config.yaml
num_hidden_layers: 25
norm_place: "pre"
norm_eps: 1e-06
positions: "rope"
rope_theta: 10000.0
parallel_block: false
init_std_down: 0.0572
batch_tokens: 65536
doc_mask: true
MLP neurons of a small language model. Each row is named by its layer, matrix (up: input weights) and neuron, and shows model dimensions 64-159. Each number is 128 + 32 x the weight over its row's rms, rounded and kept within 0 to 255. Numbers have three digits each.
After each neuron's rows, "fires on" lists the tokens most often at its 100 highest values on Wikipedia text that the model never trained on.

L11.up944:126142112156118193099136122091175124132144118111152106158137141113135044136130114155140143134068120120149099061164138163175123108126126148150144097170121173109074045104144130131163148079155164188076165124123153110144126154103124157173110012172174143115127108099124115157154172150154139147
fires on: " |", "w", "|", "-", ":"

L15.up962:158083091106132128074097131097149137143173119077087114162157107134185154119123074151137135149099109072165098132121185146120092154150142134129120150123125142140084172162157160163144154115153156121165134095158151089105083196190212070124135156116188173161088144198093153096081059105079108117
fires on: "–", "-", " (", ".", "z"

L15.up124:151121114135152147156155139178191126151176135061146145118077167115200128119142122128097120176104159140234088138125097084137088120169113111130164134181118125064140094102123150113093131105190095164108106080139146118136142159148151119135100134128090144135172094158148167132099067110137101111
fires on: " l", " his", " their", " her", " the", "'"

L15.up154:087098150163106185144189112127086078112170114122139143096060099070137081164132157113154131169116164051092045135130105139156090108155129209167108159120162157111115117176081164146102101152113123099133157119088185111107120151136157099164130125187144144128134199138140067148120126162117119128
fires on: ",", " of", " for", " and", " a", " American"

L21.up689:155124105175102130104075103120127111152133125098135126092122105142184153155148148121084135117130099132099159095109189190160080133133138132153159151134129146061069107104168139141140206130155127140064192092124140095115210142095137108085097150126180174111117102165128135141112079158141145176
fires on: "-", "–", " |", " ("

L15.up36:167152124055155135107124143115171116145127149164054087114105074080153089175098116129031069081061134185140165121076152168129078129136110110169136151123140105136127122114137140121145143167089064070123192105109096144142145174130109137147130155138121162074166158082058153156078084136110159105
fires on: "-", " \"", ";", " un", "|", "'"

L11.up1022:111070096098191158124085104111122124113146106106111103162100142132189082127130131132137135140093192140097116129112201064133158170166213129078110091145118148126125101124175138138126170160167180108103142180152084088135114147121187091146139153152118183076174072134145144072110127069096101087
fires on: ",", "r", "g", "orm", "ju", " inf"

L20.up532:078109170095161172124153105109087120090184121198119193107105121066133112137138114172085127148101137175157128165119144162129161120173160166137122147122142114112151171124123134091123218086126176135138142140120129026167145160124081109148124213142160132125103134179131158147110118083127099070
fires on: "'", "’", "."

L21.up612:130072153153150096151122136091149131133091119146113111118114134088087139162126142151145197173130122169124080112107186137126069162185169145081102145181187156127130166118153079138153125076103079146072148072122173113157049144149122082115086136144193155103124137186063110120052075082135103112
fires on: " |", " +"

L15.up1006:122114125209124155130173181126149130181171120158141112074099145153168110131130125149112165111121136136084101122142150154119122102105164112146112113145118154088084138106155123165104119116086121088120158117127096161146161160121176055109147164120173130113119109190113107101160105117110159090
fires on: " (", "–", "-", " Ret", " 0"

L8.up720:103146196176172096113142184112148133154174083117165091164182085124166102119114121126126137112159132098072152083086140155129077158136176161162126142145098118183087170097155132126159103131087131083080105135163155118130076116141115135130126110101126201089135161159152103163094099125120096164
fires on: " |", " there", " in", " on", " with", " along"

L11.up346:123120157134204191078112134123076103169166140129131110115158105162115170116094140166144114146132112153095128130136204183145137144136135193098128153144131119066069112117160099152143168114098132082066139098085126138138182165112141096116109111147118158097168101151134128097120083114079159075
fires on: " (", "-", " /", " ", "urs"

L4.up216:168080100140129158124108085126184095142150180063053112172098120106114100110135108124136078130146089173138119124155158171176108136150183111121117062163192075091107151140121107110146160151087151111103210093124141159225163145108109133128103143138154151116109133184085138090153092101173144136
fires on: " only", "est", " most", " number", "th"

L22.up430:064145113072117155164135122103122144115150117109078150103098097086149121099142110118141100161131137111079136107053127131138143066149118135080119165085137077114108166122096121140125176144166129105168077155154116095195112167124116120101100156117144136110109122121176152065106149091075205045
fires on: "'", " Ti", "si", " Wi", "’"

L6.up329:139127109109146188160079172078085137109118148075135091157082144191088166124141123183139119139077093100101067124112202087123156168122168163143107178117144144122114179123164160140110128082125140130162032168129132117140178119141122082144125121115103186113181101116161089093064130148090103061
fires on: "–", ",", "-", " –", " is", " was"

L8.up589:123120114112120186156142150096157107135146136127060112154075059109087128152083123174093129104165120097069135099141111087149144168135097121144089143151097161086138165072133140150180181119104134091154174146131130125166151145101152155119105157090075174069128145090078138019144099131173108133
fires on: " more", "s", ")", " least", "ories", " could"

L20.up683:129126122180132164143148090119121101098169159165139121085090065135135157160126121057020131175118153167140118143130152178134099139146144103146133131110119129116142188122108127147155088096152127144072127139079164132073187104119210127103140149090128145109110061185118122129137113149091129142
fires on: " |", " in", "-", " finished", " into"

L20.up358:151141132099127132124167130152171139143110126173150090139172136082178104126141119112132153137069135140101080093119156156163124141114099141106162146149179140141138168132133224151119178143117101144120180137131159080109168151131133115086087148117143109175148188171095165089131122175067088135
fires on: " |", " +", " −"

L22.up937:117094130190104182178138109141120116043141150112092178075110128158147089160089155110128065147086111115154097171089133184150137101117129141156092152165175089142156122177099185062125148169096117142080161157122154134125066098139169125130119174193139127179086131112098145118102136129132116118
fires on: ",", ".", ":"

L22.up338:107122105132099155071139106105147117169206122133143112125163095104181139193101148073119098141107088107083139142102148138167106163137141168167149131162093101203144142086163125150181153115129147144112195135144138177147125122078160079118131125143172113152129140197170144142115155163139113168
fires on: " |", " on", " a", " -", "|"

L11.up320:197139114118100154106126150124136109106178196118100112141156054209180125140113186140135145125105145076131152163109107163132142140192177131186143112137174115100086132107144169133123133109095190116100137105095107098178198133158132142125118199080134157113158132114134094125139097103064176129
fires on: "–", " |", ";"

L21.up313:152131065166175184117160120107151065157228132131156163118093090107065099129102153139099119108114144141178145129089160098119140081130067139092133160159143167105142169135084187132094182108130096192101181180194122194054078075110145099146143103124149115100155169126121140093125135110098112093
fires on: ";", ".", " |", "ed"

L4.up827:108079144124122137122106111141153077132180100147112105127096123126139146114091208162084091141132079126098138093113123138101087085161089090115100139092091200157146122169104103152109153111135190130196096135175128113221166112123123127122106173143103143075118146128154136043142087175089168112
fires on: "s", "  ", "es", ")", "er"

L8.up56:090079080113125136151151145124119096175097079101102117157148230109149120151115060151103090166082100186139101131150209139139131105155160157084201194116153106076131105110083101128135094143176119146100100138127096100149115119202122087177088118116082141137118109152136135053104142134082098101
fires on: ",", " and", " (", "Early"

L22.up808:064159126143171173097180122101129153146172102125148144084147082144143142158076167105161192156079110177106120150125155140151096124091071150076157097149099141160131183121081131173163120123135117145071174116141123147147180107124151103129096101086138100121101127121069127148146131124129141152
fires on: " |", " USA", " in", " GBR"

L15.up973:103139137118124108106120056087119095100078136090177168174115104155153076136044132158118073156093082132144127167076144198127124093088195129088155108117219105113161157160114167115135146159104145198092165117098116136160077140135202157162070148147137155117122135121101033117150147180131095156
fires on: ",", ";", " Most", " that"

L22.up205:136146138105116139100065161144150117145192128120146132084101112126190138170116125115072112163117020121149094181134157131160093075121134145114147113183137182048140145137099106109100186124103083129139129115130095128228136153125152109097111125135131100117084099181091108095160101076143177137
fires on: "–", " |", " .", " (", "$", "N"

L20.up665:166082128131141122122138167111116165142070115173112127162156120103142123149131115117117158151147134151105123140141183100131083175152157145085135132177164162089164130139182139112157125138102055142150154136089165114142125130097156061084114100164171150164147153150060104099080042168074124120
fires on: " |", " +", " −", ",", "°"

L8.up148:146099093144141134110136151129121117158114106139109134059138182188122098128106175100118084086080123177153109110143145158146164136077121164161119134131134121165102128123158122171173076184141139081098183098161100095212131189132120121153087141130166123110126137145156121131145106108107180135
fires on: " /", " |", "6"

L22.up946:077068129077142115116092153134118124139098158145139139111123101093115120152136175159190120145167107111120091151026158086080033126169130135100188121188129165117130164130111090110113061093114058148037099046077177108165063090161128081107121152128148182146139116113048097144116080114161125102
fires on: " |", "|", "–", " (", "19", " +"

L11.up732:184135157194161162105121171075140119141192133153139119118139153074163084154132164139122131151117189115132149120117181143158074148197163120121163149146144164108119117121122152133136108129132139099143151117147055135155174160145172089140150167122116197089207156097148071152119064123103134121
fires on: " |", ";", "ö", "r", "é"

L4.up916:163075084098094184163145141159143060137159172110123183108078098123164153127124133111103090166136181092082081167100135143116117094144213180111148172158152141100124137165156150147147166138179122126142135074142159110103091177173129057168191146160033177123152159137110103112086140070089125126
fires on: ","

L15.up747:191061091135113153147097177147145118061140131145121139144181061150139105130105178172120141155061117074105115125158127238169114116187127140101101106166114118151082171091119133168125115120140140148107130146114118096151137167127110128126123149151132134103142128115179122127103177055118142214
fires on: "–", "/", "da", "ter", "ff"

L6.up163:194101140128118130157157075125147117088177172138069097178157154166171070107156120102107080104136177157146151116085084171141138150164101123118100136127152079103114124156118160116062112159145106115127130155093151090158141111127148151153122156233061189152079109082106145125110156111135108124
fires on: " and", ",", " but", "e", "ed", "t"

L15.up847:136092120138141166143145152136107101091158133109108146078109173096093077177132156140076110144072082154126128173108158120125132131165107136113188111095112119107149099154022124055130095111128096091045190131127181139163103132150134175128124152157118117144128163145162110155098141101158121134
fires on: ".", " in", " red", " and", " under"

L21.up662:127137126084142122168131099109112091160184110148126099103119091123171122120109106145128116109164107110147161164124145132137131107159172133114165162119128137177105177113104128176151175124096151113119202103086112164151172102146139058132154130127103119147100128121164134145149135139129152106
fires on: " |", ";", "|", " Ward", " November"

L4.up937:148109111172086142049111122135105140159152127125144106150162164111142128119110160175160141172080117146159101202134165149144060116134177112155151150133129092138082109163110102027074080097123198142152095059099175092133131120113064063159124166129132137188150110195164164132109133134038126130
fires on: "pt", "-", "raph", ":", "ort"

L8.up617:109096181150142157140179119122135108127136118147073154082113140150158146148100135118089169193061156075155117184084138155153167153132152177158118085116137085112158094139074149096154137150117125154135130120173209125207138078121131111183121134178184156136131113127137158150119116132146150116
fires on: " in", " —", ",", "nce"

L8.up448:168192105105115141111095091126194100134200152088160092124157121110170086154154110155163154111074154151081109101142137128188127187217128165120167126135126185125126126141172128116159140136158176107110190084111073065166142177173139087157122132126150151100152139126149087126151145114124143142
fires on: " |", " 0", ";"

L8.up392:120112082102152178083111134061164072144119085081104124153147111163142156130127107207142104159121185143139087160109179142141131150163149125096121171165166115081096117139146132143134131114138115093140101151097149112127083103206148079156178134134107192139157122137151126044098092135075127119
fires on: " (", ",", ";"

L22.up889:125135092105142117156136181152086180124157140081084132137106168120176152149104133157116061126068098135151113111093106142126097110178134142160151133131172158086098118172095117084122140068100108162144132069125147121148130137157141101158126163142129147125102188120176150163083093141109098099
fires on: "s", " his", " His", " The", " her"

L20.up643:103104118081084099141154104128141149150162197157132090111149044100184123116104140062127123162157186105113133097147136116125161136122173136177173147120083102097118154148118163089175127118142117084113134110107104114158235091076100149108153183096135124116163156138158131125105123134099127163
fires on: "–", " (", "|", "-", " published", " in"

L8.up343:154135143125139133137112176104140121127142159147160186148100084112129094117134090176128195128073144092144161158111144143155117135070148137137131163141133113134118087118133103101181098096133178145112157071134160084146093126121126110085138097108139154180124093105127123146137144100068186197
fires on: "-", "back", " –", ":", "–", "200"

L8.up666:140108173127177133155130126105098043146158073123122123101107125157138090154057159123135080096089197142100171134141165094117060095095091145100131128150169095167104098067141130131174155149139145063115171121155096097136157166151117129119094171176128136124168086104067181076112119115121183122
fires on: "'", "=", " |"

L11.up982:112121110107101176110115155089105102131173097144127135058078121196138080172119141144127121141136180147159073168098154144103114071129104087067199160106155183131160131112125124124197165100138129099127145110135143138099089097094146108170087131120165151132155182144149140137129145114053140149
fires on: " |", "\n", "\"", ")", ";"

L22.up648:184163142159112121074175117064132153154149143165103142119092080107155143161109143097180170188133156146091109082108192146144087119139091144155111119153120102098102137174139090143170115105111065143156199156131158139131143086110164066135132121133170139130166114116153168155102148174162126173
fires on: " on", " for", " |", " of", "|"